python train.py --n_layer=10 --d_model=224 --n_head=7 --n_kv_head=7 --head_dim=64 --d_mlp=1152 --vocab_size=8059 --activation="gelu" --norm="layernorm" --norm_place="post" --norm_eps=1e-05 --positions="learned" --qk_norm=false --attn_scale=0.125 --bias="all" --tie_embeddings=true --parallel_block=false --init="trunc" --init_std_qkv=0.0154 --init_std_o=0.0 --init_std_up=0.0154 --init_std_down=0.0 --optimizer="muon_variant" --lr=0.0038 --beta1=0.9 --weight_decay=0.067 --lr_head=0.00722 --grad_clip=1.0 --warmup_steps=200 --schedule="wsd" --decay_fraction=0.904 --decay_shape="linear" --final_lr_fraction=0.05 --batch_tokens=65536 --seq_len=1024 --doc_mask=false --train_tokens=404900000 --steps=6179 --dataset="wikipedia_en"
MLP neurons of a small language model. Each row is named by its layer, matrix (up: input weights) and neuron, and shows model dimensions 0-191. Each number is 128 + 32 x the weight over its row's rms, rounded and kept within 0 to 255. Numbers have three digits each.
After each neuron's rows, "fires on" lists the tokens most often at its 100 highest values on Wikipedia text that the model never trained on.

L5.up373:133184206163126116086096097091087096123121135103185111111152142116138153118113154174131159064132104154130118145143190167095109162072191171161145118141194175174124127090185139153128177137102110101129058135126123119150146094128124181089177102067157139115127108210078171125171136128140136107146108093131180136119175135123070143069130131075176141091161144137127119147064143167113122144129101119112158089150086161102159040099141161127088120152171131148133147108100101148117096109148122140141076165102103156143093117070121122149173106114098134181122111106142123179121132115082166186
fires on: ",", "),"

L6.up1009:128075167143125087151161102113162114137119125054072101136106119160082149129208163139179088162148112159073189146080120124177141139139142179141202164083136097100153163144138146123144132161140122132077141086135154139197149157137130097115100029169147167076185121161157135088167073107131106091160094102069147123121106129147122183138087139138113059079168105130089074109138094081136127138096092142164122131111125117121095181096162138172151111200060151082177111152160120145148145119116139083110155184122113095069098135109172181185137137145100126142142112132191110129137120102104118100
fires on: " |", "y", "e", "ie", "na", ";"

L2.up726:122137116150148120125147173095112061121123156090183151137125117115098140149131152108119096165211139116085132176092168121090112208109137106126160131111133135168146124127102189121092141148056199115138089167154125174152158157168137144155111102102143163099153154050170179107164132136108076077134055111070134144065139142080109164134144194165106180155122105101160083130100082076117124102114156126122111106172098194157119063122160166099109132141111096128134123091121075099137177098124089105182189123173135165110171130130122171145147145084131180149168114088131106112141105081074134139
fires on: " al", " +", "As", " As"

L5.up599:135178105081152106164092106106152151098121123167140134135130145147160154082064131127093134165152103188183178108121124115150113092102141110107112133127099120169134159176106121170134126106135066074177089169136219156124078125162154136134100164142192161146123142152130107150170146153107085140120085176144085118144131079108118150124167095104121153174068150096125144187174127127127151053140152101175119098111148130057131148082147032180150114122141077094099116148120114126103114091192131141150107095148113141121115114178110131109099060128173091113109180135205171184140100112130124168
fires on: "p", "pl", "on", "l", ":"

L6.up764:222132159086172194063114121122110190120136147124119118111113170089169103089108146162110145167172125147100119159097120144133161116148153184093129116146158157156120179117087058128103140164124097156098137104173090183130123076107167123102101187132169125148156103139148102104059138117145169121066107151121141151135142156141060123114131138150095109185068098134151121151124154185199111093160160156040136116080178126113096112047083166130144108157167074123096075133168156131119131099151111138137117110168118138181110120098066112082079156180050103169120113110151140100144073163159126134
fires on: "end", "ing", "qu", "loy", " Ed", "ed"

L6.up440:119171036090099119099168059105123141095126107073080176117126125111107112087142117098139187161122095149118166160088158101139153152145128131149069122117061096165087103147129105164134120161114134123084139085178130177152138127049135144108120151158119117128098142185107115117148076150191155116080164095201164100139143149141140110121111086095150125114170161143145160100152171088160151063124111140095165154158134116179167092109141129117192124093141106123106117125057123181082110124097155107073144130119132126149152133069131181161126121155147165113108080155166148144136130154106202132
fires on: " St", "est", "or", "R"

L2.up540:143068113101113112108144168117141097107104134154155125183143134097170147163153158127116144094128136158100182136069172170184214141144167099140105127121088088103098153124184091153154130101154069167132130180220124134147123127109093149148136181136109116134133176178122157140146165131152072101121108152091127136083144097062175129209101162057143155106116092173149128099117173108110152096187158143091114114099110150121165097083080135137110139116119099071128126177115114075164078152121124161118072129135112113119159159103115135125104038134159087131140141174122156118145119114161156112
fires on: " event", " series", " episode", " game", " novel", " song"

L6.up588:155122172120103128113140104160124127139182198182108100185097154136124104122100085134145138133100113171056096157104092074128121143149102082136074118148094166092144146125188133117177155108099119082133087089129140124158134158122158098180162174200111116135153200132192145095095105159154174131161106091134075097121158129161120149093121122137173182177153103127136082159167110102077173155129135126168081146078081164123148106080169158129176083197081152132086109149134106216158159099110102132113124108160105142114147114113099137137113193031121132119134138132158097174146107094168085116
fires on: "'", " had", " she", " their", " her", " they"

L5.up488:144110172109105186142113136155102138105066084134089054139151139139170083141165123090140124088109114135098147114099097134106106097073085092084128133055162132133128116069142099142143135147157083077149189174079125082147092098104120154140124159157157150139194090135143153145131145114058110120183191133169157132098162134189108150084076115072164125115112090123131136120128117124105114177162124087141106115153192096135152132105150148089092123162094154158099160145135094194118116162084075100162185128117154138111123137118122113133118139109128157115145117063152088124168145196131147152
fires on: " |", ")\n\n", " national", ".", " football"

L6.up763:149152104155110131077121075168151089121094097087142162068105184127192180061146199048106102126140160133142145151088113156194141143141114129056166118131111131101147140160086112105145101142171114086066099146137186119089209084126104133097121107163131158134152113084137111100201153178116131121144119153141121066116126095091092139091067146160155156172102164100098185115159141089065097101135147103107130108163115099139094126189133111115147117059071160114171046113139137137089140168090087094131145185161157120178141103184180129177152154122170132114147134089135096113170118149121150136
fires on: " is", " |\n", ".", " was", " |"

L6.up66:166097081105098154087138113152142103117080105139104126089091078124125105134150141120102117137140055089128170161126139140144152177101137159097190059187163140157130165079104089168135144083131181120135155136093145181143140107096125160088188067184126128131144112151178097087119110156170140156074136128117113111170158064118111151061109107123151079129148118125090121118180069113109083142117116164142116160136171106137126152063159143093137131091151128113085124160096123150165152166060130129194171182114124123128113076108164145166158116069137196185172147130137165112173170130106116096
fires on: ","

L2.up789:192113173180159089062102118089148108180146112127149068127139133137150115142132131090053098178140087138141113094083101079066087129141133142120130226115121118108136180086081141127151106137137156067171185169093123089138157116131168108097135157138125155169110100122148131158089144136151111125061063091111131161114151147149133156104142099174118103079128117157117139144154034074120121132188167096104112113159099125126120136080123123179139164082137135105124139104103139066185140111149137118115123143098190182169144200108136150154122120085190156170082131140130118170101111104149110080
fires on: "un", " un", " long", " commun", " met"

L2.up1015:057123147148127107082175109118159109147064154118189146053147157109140174059129136126137123136192130100139175170163170136100131132159143101125142103133168117174153134173128148074112118176068144230106088120180101177153171117150123155139112110120093131137047099147095129129099132145134141162125133126071115186147149108154124129105086161176122119139115059093151185160136043134053141043120104159187102151160151061112083116125172125151096097117141137095087145127139106133160168141114099179124097082080126121062142105159141106126126131129120080172087124135155084163110141075142147150
fires on: "og", " Mag", "od", "ology", " Ag"

L5.up214:149143094050147153128101131128130104158193147111143118154106147134137140063104088110136119146109113103111130100119106104150121164068120089124098133099151121182034119122134081126130061065159045105045127118178121152147146172172192077116180152143132174138159131087217133143146129136130149127120152047174194156103130146194165153139167110145149105118133094153113137136162120159087168118116111058166153121158109146096139155116126126140095149096124131156188084126105100089165100118085088127116103133142150096071109116111164106141125121083165092107137197154184165135128087121192172106
fires on: "s", "le", ".", " |", "er"

L2.up804:149126144158112140101098181060108117212132098113153192095104168126098134120087085134124093194109110127111152147148163144056118095132162132120140145147085157120124131112111141090107117117168151109128191146187192105105150105069181092131096110164140119177062122105192119098168107080132148118068141161118167111160124150158147107183148126126125155112204127116093165208113178160126112123137121156127120080117152163108094114201194139143087104151157172109091179167143107167114104171160130154100173162103187123161119135112109102077142134092114119123124174106123108101075089108100102109
fires on: "ul", "é", "arg", " am"

L5.up568:127116084051082151134104132078170142161152184140084159115151097123243157053160129096153139116138063113144129137158170091069097107144153131103150107109145153111103140156101113126104102127137109049112178118091138135077123144140136105138164102140186116143134159080203157145095177085118116116131094104120163139148134115097186173117079159125120193120170096161159115100156178179120117122118114096127048081115076127125104128152148127110114120148127140082160100148144073127136153138120112109132126140069160182076125159175134168104188098134114110141155070134152117148196165099136079136
fires on: ".", " W", " |", "20", "0", "2"

L6.up653:114166170108164121147164115140151082117143136175078096072102111174115174179106124101132154089161161147084135094110090073136124099149086170188103187104128079125116122137096112186118082107196099163108124114100150134120118042134090125077103130158120137087159127058144098206128119145146161167127101140110189113156135167159109142209086149168079117148053170137117116131132141149115155115137126140154119133157130107096132147143152157139129096146151120135159107144165106172152042152109105179140107144123136149081140107158136136117137130166145139148082117152159119158160142093135108162
fires on: " and", "ri", "e", "et"

L5.up78:163081080114065123108108132125104127130195166167161111099126140093121134115149114074101098113140130183135153121057176164176160135103150112147092111130195110153179136110146119153135137065159112088070065112170088102141097150104149139084124081129086130169128176144094149099175135147135132026103120156129171093205069088134119139145171183136155136078140107169155185156093113148178154117127179143117143161106180132176116143180124115140176094106124104134188144170142144149094113100100126069142145142129149101156099095144139121140111088116131140119086153121174144112120164075178079164
fires on: "ur", " series", " region", "al", " group", " event"

L2.up998:116137089127198123104124122127153165110124142183100163092137113072106096102169131152130132128146182148115149141117145124099138086165118140148098120161128131130056146107152194138164104154140068163158161144150153134107129131126162061126107192152091179124029156103106103160136162117172092118176111068149115107106103172129172135147128166134120070109106107146135089142194187148074117171156120083130085166081154059140107121151096147139137070133103118163110132116107118150115103092127142132149109187138088138130124133112138133104120185150112098049194090148127172060127174127073168135
fires on: " rel", " number", "urn", " Rel", "ame"

L5.up83:153116172094164083127122124123137100124128192130111159107122126151116135069171172131091128122163165025113117148088173227150139169128127164061104140058140165138163109120086144113086094146155182159136132104152171125155144141162181123146081084132094113112146122097156133172082143152091155094142143130114156119160101168170135167124082155140166151112066162162120078157079147131112139057106137128088125090137141102097108172135100098111098087042142128090124166136134103113204098126119123108116094153090146085149107137173142086188214110164145155135115194148153180111138118128137136092
fires on: ",", "a", " ", "am", " at", "."

L2.up510:111116187123141117099111117104093140123123095140147117128142124043160111095100174065180135159152101092145097154167137151204141105107123092146111076105111152123167140154093170027107133148147056181148186176139169130142165171160157113102141135130083146120101133160122118095144108102127186100143058148134134137135078165111152080159140081112149108143096083146117149135131157104139148109093134184164084107142090063038070165109082149125176152090167124107119152171128138141099036166106116065087129157134120102136099155090141089154129135125167145114135147099100174142127166120052131136
fires on: "um", "|---|---|\n", "|---|---|---|---|---|\n", " Stadium", " Aud"

L5.up100:120110109137173086062101136141136124147156113132141167098113178107108162194140109152161069130105072111092114133101126149094195139149120152141177117141122220132154165066114188111099103135128134127082162084110089172158069157154075095089138117168109151148179102049132111132157127140136110100098114139105159103111098123111137173125107115092182115126101133107118115119178118148126180087108193052145122187169108166113145128089131098155086106130098097107135115111094121124172105109125121190143101161176153177112072141130079084146115130075127111184110071132116138141154211109087154120
fires on: " or", " st", " =", ")", " |"

L6.up966:146091150177087167086153193149150116164109144161117136163127164136158132133122145129153126176071142132109107096102082099210114114137134127183090131180090160160080056099093106160152126088155167152151113124121145156193132160142161132104147113111098111075097148103104109129139120154131107163086095101121138127180089101112126110115061132097128069135113180129090130129106129100167118069101101110082136126096067135102087109113086133075192100189093143127173174161132170127126164098115109139117196082160115096165145150146105117157176162141144091115173138151170140163039103154138099133
fires on: " \"", " (\"", "—", " where", " ["

L5.up886:141221138159111109161146161138105101140150190067203122110098133128185112160097130207145113146123114161098141135146145074157108092131136189140064157124118163070060132160175140130108144102118097139195091076201080186107088159096146134128089150051146162126085119151090096103160114217133096152135087099109141107187130117185128125114173128097070102083116131127152138148104105069099132220093114154090153163118131114139094140168190133151121128140122123108115116118114094091152136116106146058103147145120104175163079120137154143116097135138130080067109106131129167161134120134165100098
fires on: " by", " of", " with"

L2.up561:134069128123124147093080165138104087180141091125155111137110165136143120116145139122136139118147035067128137098137125123208134143155086120101104126117116127086121092162144115089142127213157089128186074183142126137114145121216119170165134154207122135114126113102112122141080141143070100102140126098124107110169140095149120111148114041139159124130108099161091119085073130118110153107112144172142147140082137092133122122112129102190214142127107130133140087178129141145129099184122138064119166147130110135099066071151099147158131095113141141147064157171126234154080095141098158181
fires on: " by", " Department", " reg", " after", "of", " Ar"

L2.up242:159149155111141089186100149145162133146167090147109159133149080121185168123097109093141135167176148071110080207113194166164101132153129127096129140103105137100118129152180136126079163129095159096091144085163170132122077195209103100127079108123132114158082111107118089125137170146116106115119235124139127142098185136167170109150132147151182136193137177137072121148135084125106168157163087094127178077112111121102095124101061103136084131169089119139076119125103077129171160068090137130164113085124162148134098148117138122203124126112068158130115077123187143111136144131115082092
fires on: " Advent", "ani", "acter", "ender", "unner", "autiful"

L2.up190:074115111109119161166193074117115162102131177162129146099145108166133118153127152134179148110137120131079145117136107156040173084099156106108135119137147155079104139121147072158128133085154091086154111157093134110144091167103081097094167096169159119135127114182160123164084109150125128158110098173195126133141143129077142108182095161163181106143128157140182151127142035142177134150154158155095127140132121098178146120089109143196171203100103056117132112104098212113097141097132138117124119053113149126154072139086113152126120068149156130124117097174127143105119153172110102141
fires on: "ton", "ile", "way", "ctor", " Victor", "op"

L2.up784:106169165168157127163114107158190144148156115156119085072100112144146127064140109168112153125083114198183109146107104148111155106121111122159112148143143099140115076072034110173176085168142161130102157161171114094143125098174132084116129074129194148099110131149162177133116091109139118118124175123092140115118143129121133146101136112109147066114152133106073139138173087150114165158133134108119133130116104139049144089074107157085104110144092165100133110179110144141077093059130162083111130128157135129088185146161161126150127142141100112105119085103146118070105191189161140162
fires on: " other", "ver", " rece", "val", " recent"

L5.up380:103070139094128095153156121080135152128114076084166095153094119164087143134110072164158148136141139130113131110077162139168091098135117143148106088179113144106146130037080074158143076156168136143126106117129103109161101170148124119142132107087114108164120076103161125069107130136092103123149126175111143126130134102133112077174162162116192044194176177113114198132167167097106121128116127110139153052172175098141139102075144109110152155134135087121135063159132118147109149124142157141122137110087145162134139156244150160090090095111157108193103142141155194137178159072110111127
fires on: " of", "b", "a", "ab", "ar"

L6.up47:130142140129162125108090113158143154112069112114153171138120070140103117114155104134128078064115127048122122116088143093160154154089112095132079066133145136081121087127138123133096149138161138129088177134131162154119168115125125110133138090104109156147093161133161124148189156125190166115155125116084090077175119155159154092099064097120155159152145068164132130113105136117141183117093161126088128153103102152128216147054116165164135096103148184120147132203197142162180090036130158174109136137154118122119163107126086102136120085156082156185073118163163172132143083120146097180
fires on: " ", ".", "r", " with", "em"

L2.up216:153127141125131097148196126116139125146080148133179147140079125182129120139116180180142111115171081184057104133167116119138136160165105160069184127064116122151154131086131112167108130149149092092086162143115127132126138103127179174154096099163090089139178083107101159145145107172149074168137119116084136144124158124102112144120101160156149220087151092104126063109164095128134068174162141135097104151143118130060148114122162116051094123147135131161108124168157146085107173115108102207146155102106115119118111093154070143082090091099111196148128140137145148179137117146132129072
fires on: " had", " did", " +"

L5.up82:191150160146162153113122103128117163163136108137142179130151118171145105153125196221089181106125158141169100181130073114097111160095100137151099145163085150160121069094118164140090124088075181110149150107168118121112161105091098165077161140107080103086088163165097155110147124046126168126156121124147143157123172092189145134137168089084153097096176121167129091122095082072126101101073090129113192179080111176095142090147159105073137087154094112114083138177147118133156089088123137112091146121074132119169108106092128091184138162127134121153192130140163162139105127136115161165
fires on: ",", " (", "—", " —", " -", "199"

L2.up320:133177157119107152197120074101056137122115109076135171066151162124093081162155180172133142134097157122082196063117134118101161097116123063168189090095160124157159153123161146083118149149098123139099156091099151139150145189190102172095101196115148072052115088112104101136144154128175150147158041121142164190106151140122132105118175130107144153180070126103095127112128117116076195136121136188101116134151119112122172163086121143176207108119126116138112112153123091086082096056116128122097107136151117116097149076170122097080084150171162150107140134161138122121085113103090143124
fires on: "it", " part", " also", " both", " only", " career"

L5.up416:117113127122157096134121176142123073190114118091140127150166092155192089163121114128160151127122085137097138046110156170118144153149154128108145164125102153146154102097090099099138133126193134127137140089138102175131155209107145181099124148027129143162101091176123092167133133114112091128129147162134147131110122102198045199119136125124187165131091172160075147124091050156145108116106131091127096101185135104153127089037152103157092159063124168144125139134088122140129187126086125105167171119131194140112189132101117146149158098096093134145132094117128140154123104110095149111
fires on: ",", "s", "as", " one"

L2.up260:164118132119102141177093125167145153172151175115074103130162194075152120152115121124141086150136112114105158118130105194047128102133093128048136190150086169148127050160085105155091103141086153180176141181118116118092094165119149173110163148123108135148143119107133087106153183097150111131138108147128151151162161116171121100067127167115134114131169109157151095138139108093124122155133092154119109059166083184087149153163128099081071167174134162096150134162108118145127090109152115123100122072118099121069149107112137169108100076163082182080066125154158119132143189115214116112
fires on: "ats", "ars", " games", "its", "s", "otes"

L5.up1013:136190101152102104139201091103113128071185171091117121114141135147136078129164091095094131085124116125076114178106091117105140182095120104141178127155165082135131129067092139148138173185107187095134161167135155120117092196101161168126085167168159170073158168106160116084085125121125151153113165151163137122105148097093102126142131085147150135121136119114152122069092093111126135126107132126118146100113166158123124188138151158135138186106138084132102099122145129086163149039140107144121116087079095133131138111133144100101184153171154183200126147113150136086138157198093114086
fires on: " the", ",", "v", " Japanese", "p"

L5.up734:135159154081170118092102123112118133168158102092183091181151109165112152228148127180151176132116180163110144123131157136160123156103131176110105137148118180147097135079136120137111143163138095105113106174219131118142126095081135147173185113084118104120137063151160158124155080145148174122141148175124164192162109110146113146083109089152180137143163130145117089117094114086092066133188130126077101081176144134111116098136126145133142064148153175157074104094108138086154107105118176118130137140132091084113116118135157133150095153091128094126134080148175120143131204089083124130
fires on: "est", "ly", "ar", "1", "7"

L2.up1149:131146131140123080140173063141076140135213072108132128098124121125060154089148141088136111113112124137138117099168108117101098111163211145167110143156135098133146114095152165165136119143106131131147072084182095198156134149098097125191143096118102113114140193128173147101090120117151138136117169137108105089140088160166127158100071094079171168094175110099171100113148051131072132099126151064148110151086104124138097125137130101137101083166130142120138129113186126156136163114113094181096096112102140126132107112229210157167171091130134075107169198158126104101082172158135144131
fires on: "om", " story", " home", " wife", " flood", " book"

L6.up904:155164126123117109101166197133127142120092115119115106115128110035107099125167067154112136169097142104166146154162103119163151207073156140110091146175130117125121194137102145185070187140093111134120094144130090150085087071047106191136140152142137149113120142156127134098119120194178147144144089112098143131120119128107122073098103122095106094081205128112150112134134154068146111075108135174143183140136155120104072089120174097110148125094161160130154158125128133128136140173108115139151124135048167095060087169119080173059097127128151150117160100154161107094104178149084184128
fires on: ",", ".", ":", "ated", " died"

L6.up542:150160104087145088168124156116139123140043082134058110099125166150153113133064110167087119123200067126151138097139124202135142162091116155140137162122125191141145141141138123143126092130184119108144103108195150103114119081141142221116089094138077102102167099110148137113084166107130118148133135125130080138127191102111148150081042108174138121136101105104106141067159158077094173163198175089136132119133152147107032099100147164095112127081147198107149124106147155086155162134134141112150131169132165138148130160139072113109192151136193181153164182154095092113113141131098104124
fires on: ",", "r", " M", " ("

L2.up716:130118124104135193138107131149115105165128161099138127122165111194204141111138103096086155012132155102128096115079067121146127127133108136075147095172116149119165141171124136124129165176146061139225091188143121102182095101205099117068174165118128119166157128156084122113115126129152175121128066200147125129113087136137139141125113119124164108145095106105172143124142121133123152111108131118152065117107078140078097154136130120122086122146145141105070077113091144124144097094122098100142173120137131138089096100140106158067150108127153071104143137127170098109128177088081097175
fires on: "ton", " W", " other", "w"

L2.up923:092111124112109156152105169149130116129105135131194166142094187136177136137125178122082151133113168092121118135162108153027154163156127190083116120099109090124086093093148139125128149148087136078152151162111150146115158131107193098157165087160110149112104071138064099103139102142112114210178153131168094158099097101076088082130095150149156126174065126114154048114124155121206145135169112148140167059159099130096090175132107189132102130144125059128151141105133078111171103130091132118198129145161177131100133094120141166108126153178092136104095159112184158115117145161124146126
fires on: " years", "ance", "ency", "ore", "aged"

L2.up1009:152086138158091139124109140137093128152126112110215147143169227090170194167181107136123126145071136169169131128151149136172118081140119130107080158112171144121161126229124122095143150136179142103090093147124113135106141130123169087186080124117131128120141104141124162124108148074204148167130132103083092051076127147117129116131129046129153108097158149128105134105153134079118170160125103100097162182171079103077161107154112099106049083122118113104140121129117064134116135078132144099143095119131137106156115136115085121141130109123194142142154123161158096149130082096092194100
fires on: "el", " my", " Nor"

L5.up833:184158109120154127100148131108126055132167119132092076128121090176250103061170173047148115112155185088159138142186169154122142144138153123151089115075099122171142072093078136164113099146083136131107124129106134153138140112105138145111124161085111145146092052041114135130150207095148101191135178092075169165135143154145138164108135132115166090088119126161135166171159142146177137113149156121104073119086153126117171129088122157139125058123163121103128123140145077190135089121101104083140139103083145112115155158082136144115114097112189131140112123125132133108128168164140100089
fires on: " ", "r", "i", "a", "ae", "El"

L2.up468:118101155069198158171154157131133124073143085127150208106121193113122147099152112082155142129107194134150134067157161173129144185108135092091188182122106180112159148109116200065085125104076093132145115120118142118080154064125165133127161137099141112116119183076044114115102093114128093172165178123149093206125126112138142179097124169140151120129140124082127102085201114149145114110144122215093119114202150086143109119168126167083099134162097133125124157096147120128188128106092107139147090109098153108136126067084110122116120123192105166152109150089133162126124072146095168103
fires on: "ill", "ind", "unt", "illing", " shown", " Lov"

L2.up212:105163120083091078083069147100169097135144142145168136079059111090144165112089120109107184109170069161095173110140183198068097162137144139106165146113149122132159161109086128087161106105094105151136126122132136133170155151087151124113087131131110148105064095154076116198140128102112176123065174155137122120123138171140098165156117194191144108141116096113158180093141133110087113126210170094089078119136185110187117127182152141117107128092089175155114126085126127138083083168124137137183060165075131088139122119131159130101128173071130168132133092128182074165081108126115135114
fires on: " f"

L2.up920:098164101103110098130118094154138123102101121119164108170143086093125142090109127108092098126138141139167091072071136159136070119083088110147122101108150108180122082188097096148127180132142139091112109121142161211166144157139093134105100117137184141106152125131151168063112054130092145113126133186151114160157116180079154127144120136126139085173095137105125096100108115151114199083145113177155133196205151157168095140078094135198199087127086089140086063112158113147118137064104097092111164217058175126212112126151133114119123092175149168126140162153161145146118134070131101131
fires on: "l", " pl", "pl", " Pl"

L2.up350:183103140128114112191154141167096149115130082088145181112081160122119143127133107174097176133139138059121122092159178120151118143134135132141099135185110114104206096159147065122137099154155141206110144123131113149081160147093103132167157117144111159138082121159145104139072166122076125125187088190105152152126118110117123112171120104105151144117104153155071145122087124104142121072119104116152121138070164192071121074149069116130158061152178089078118123147098141102121123130143068085129134113113073133081113104090105159146137126143094116147120138200164111101115111114209147151
fires on: "ov", "and", "our", "W", "burg", "Eng"

L2.up342:067115090132135189141141135151132143117110125096091181102078178088165157123092156174095136156085138123096173136140196093058130127150114133103165162138108160177148134148110124098107154106097161147087103113151149132065120130136091156132102145085089175123081146175097101154137150137113130138134135167113141213130141101111077117141139097190089145190070107140125089118160094126131102057155148162126118108181093127114068126117140165073094160127139158125137143121118135085130114078110109150166042198133203114168172133093147097100159189157154154173101069101187092139090106109154105113
fires on: "ten", " represented", " Lee", "ys", " appearances", "oke"

L2.up493:149102119095139164119122140148106127148145061140157145161156112144090107130139090132208131140119107173178111141170116183089177090129142082143119129154128160133122091110156109129108126090114158124165128064112091135096154135052089131105169105116142178174155195157188092196153048109177165155098098121139154128134112153087157153155174184106160117155123105127144140168082070116148151146073169098111158121099145105085117151122097142133093112071106071049100125086104185115100160116201134168136125094033107094129102147101049111142102172128124069093127132139116115120089137140128079120
fires on: " Pre", " now", " except", "port", " however", " currently"

L2.up140:101092180174170092070113150184181065114154140153131085169114109148102176099130128170173088135091118076098122114179105133166160153138109136113101127160113130105082102154072172140152129154145095068145106120147144108187187141141158179161184071065140160115129197145116108151071125149037128117154151202076173133080169110094145156165103123116137142078117104146152152109097102151129152114100177129158067085143157072127157154078192112114150136076091150095134115126108144098155140102139089139145103180165153106196105113142102105114099145102094104122107060178097139112148120168141128136
fires on: " home", " C", " video", " port", " X", "â"

L2.up6:128083147099135157124149155103108179078103111138148138069136168092077169144091067141098168139076094078168101121164147123129121180112110104115128188120122126118061110176129122161137128173129154108147140090133103197148137117111129116083145117183166122113070092161089135152108109069133207095127131187172170126126092152192163124098146075136119118173132118143080138085080128139175161136151101175110107123102095118130150171089197167156136146153118074142061198141144146165119139133091104118130104160101154074175041090172113115118136113142091119116169129061135128073103134094096153171
fires on: " D", " Pal", " Ind", " Port"

L5.up997:165104092113100123095148120154131116107087108138119063103194139122139142141185105113158123137145123143107109090134183131066162175133095139096132144156102096102190134135133116125177150168154109107136129161111118090174163113142071207047158166170146111087169120133082131110116099101177102104130095170087052148124107098141078126151206131142089113141161128160153175120097146134134161152141070069107131133110142144084112111118181155151118177070092081140079079115119176158139134098092166180099124084117169131092151180116180127079159184137120089165144097127158090171169178092130114132
fires on: " of", " well", " other", "/"

L6.up573:131126107098090141135137131120116169126121071086122086184162171229185181182097194168108129134128111069104099120174132160100147127110141149179117148150144098127094185064106093158143073083095111107172124113080104146110061112105117160136154159091095101133140123111149109090161129141136145111114113118129148172138116068108082128141117147100140117139165142087124182160140115111077141139131136072097126080173119161149145078159140130123128120168172123138109134212151147147174144130099111115099104181123107159091089183112180087145084114123144145116073162150108114198160105107114120134
fires on: ",", "r", "rit", "art", "ot", "omp"

L6.up1105:095115162078135145176127128171156112128093114084163081112066102111168113154135162095139126149223161092095119112210110142138155091101144187113166116095122126131120142167117117104100139158163114136088172059141125101086163126167127143110098117151131112075133153196143133082088119133143198102172087082104123086165107160094094120099085084153205097131090127186138129117179064127089058081139115152086113136110107105160109117109165190132120136139125096127148153102115091151132149093098120178165146149111186165138170111110139161081163135137173108134173112100082153156148103158095178179
fires on: " C", " T", " B"

L6.up482:124177105134106090164096151142099150166111183094110162109093176167162134157132151107141095165093107140084090107112146128069138122163078120113130229117129072154103093145093167107124136110116136052136163189113149101165110161168127071131136099085157159153187153160131166188140111175129097096125181140170076146162126169107133173164159111124141120120105128129161112195161108102079138117131117126108114159111137090083146123131138143118123169131119184125128120145123101160074186089078107186098149111134180095119123076108079149159105106090129155109149131115159085073176131152132149082
fires on: " |", " ", "."

L5.up696:107135144140090114090096180139143092113156145073142132083121146092154134127178162139111117158074144148127134113127118118113150130125085152126057122134076091093113114131068112118152134157148149216168112140129155108226168151070128069131165180112108150073186096126107095070211126157107156141116123092160108108179105161141096108202116127148091072073079124099151085112126145127130149165120071156082136091110127133061161187085132109136176154088165137136104107159131145162138091149152125105145170087064109119112143129129119125164136202120172079129122144173127097130198108118145137159
fires on: " with", " of", "ing", " various", " several", " some"

L6.up916:181156133115117188180113120113151134053176073126137090103116117177103101147122178091185104132113111123182135072135085153155083098122084170086085180095141087193134126113185109123164105150161150045144087155155146138137130142109106110204176162160099131140097133096140074084144101093102124127109049113130137147204162073122091177133211095135151127159156135208186125121136141102147146117095096165123155186155130146109110100142182078139072125094152113156179157151113095163127164134107165091123140190065129135109114136098101105101111136083110119117155143141119107106104127136123150163
fires on: ",", "36", "5", "so", " Pld"

L2.up956:167116104153103139144127129149097117094166148141132117139160130066187158133103180143134163129165137099120199153079111120170107111089086148140208154110088155117130087146082144191149105122110191102132137155143197127169077070140119111133095163135164195146169120086125173122090167163093094094126091128133172166148074116126151144120131126078097120074116128098160102203150147109195116132154170129116077117126109149116127160119116142103085102115152104153180059061160110080100189073154114149163081153074172120131156103156060123138115130128136145225127100119118083128162102132153157119
fires on: " dis", " m", " circ", " ge", " Time"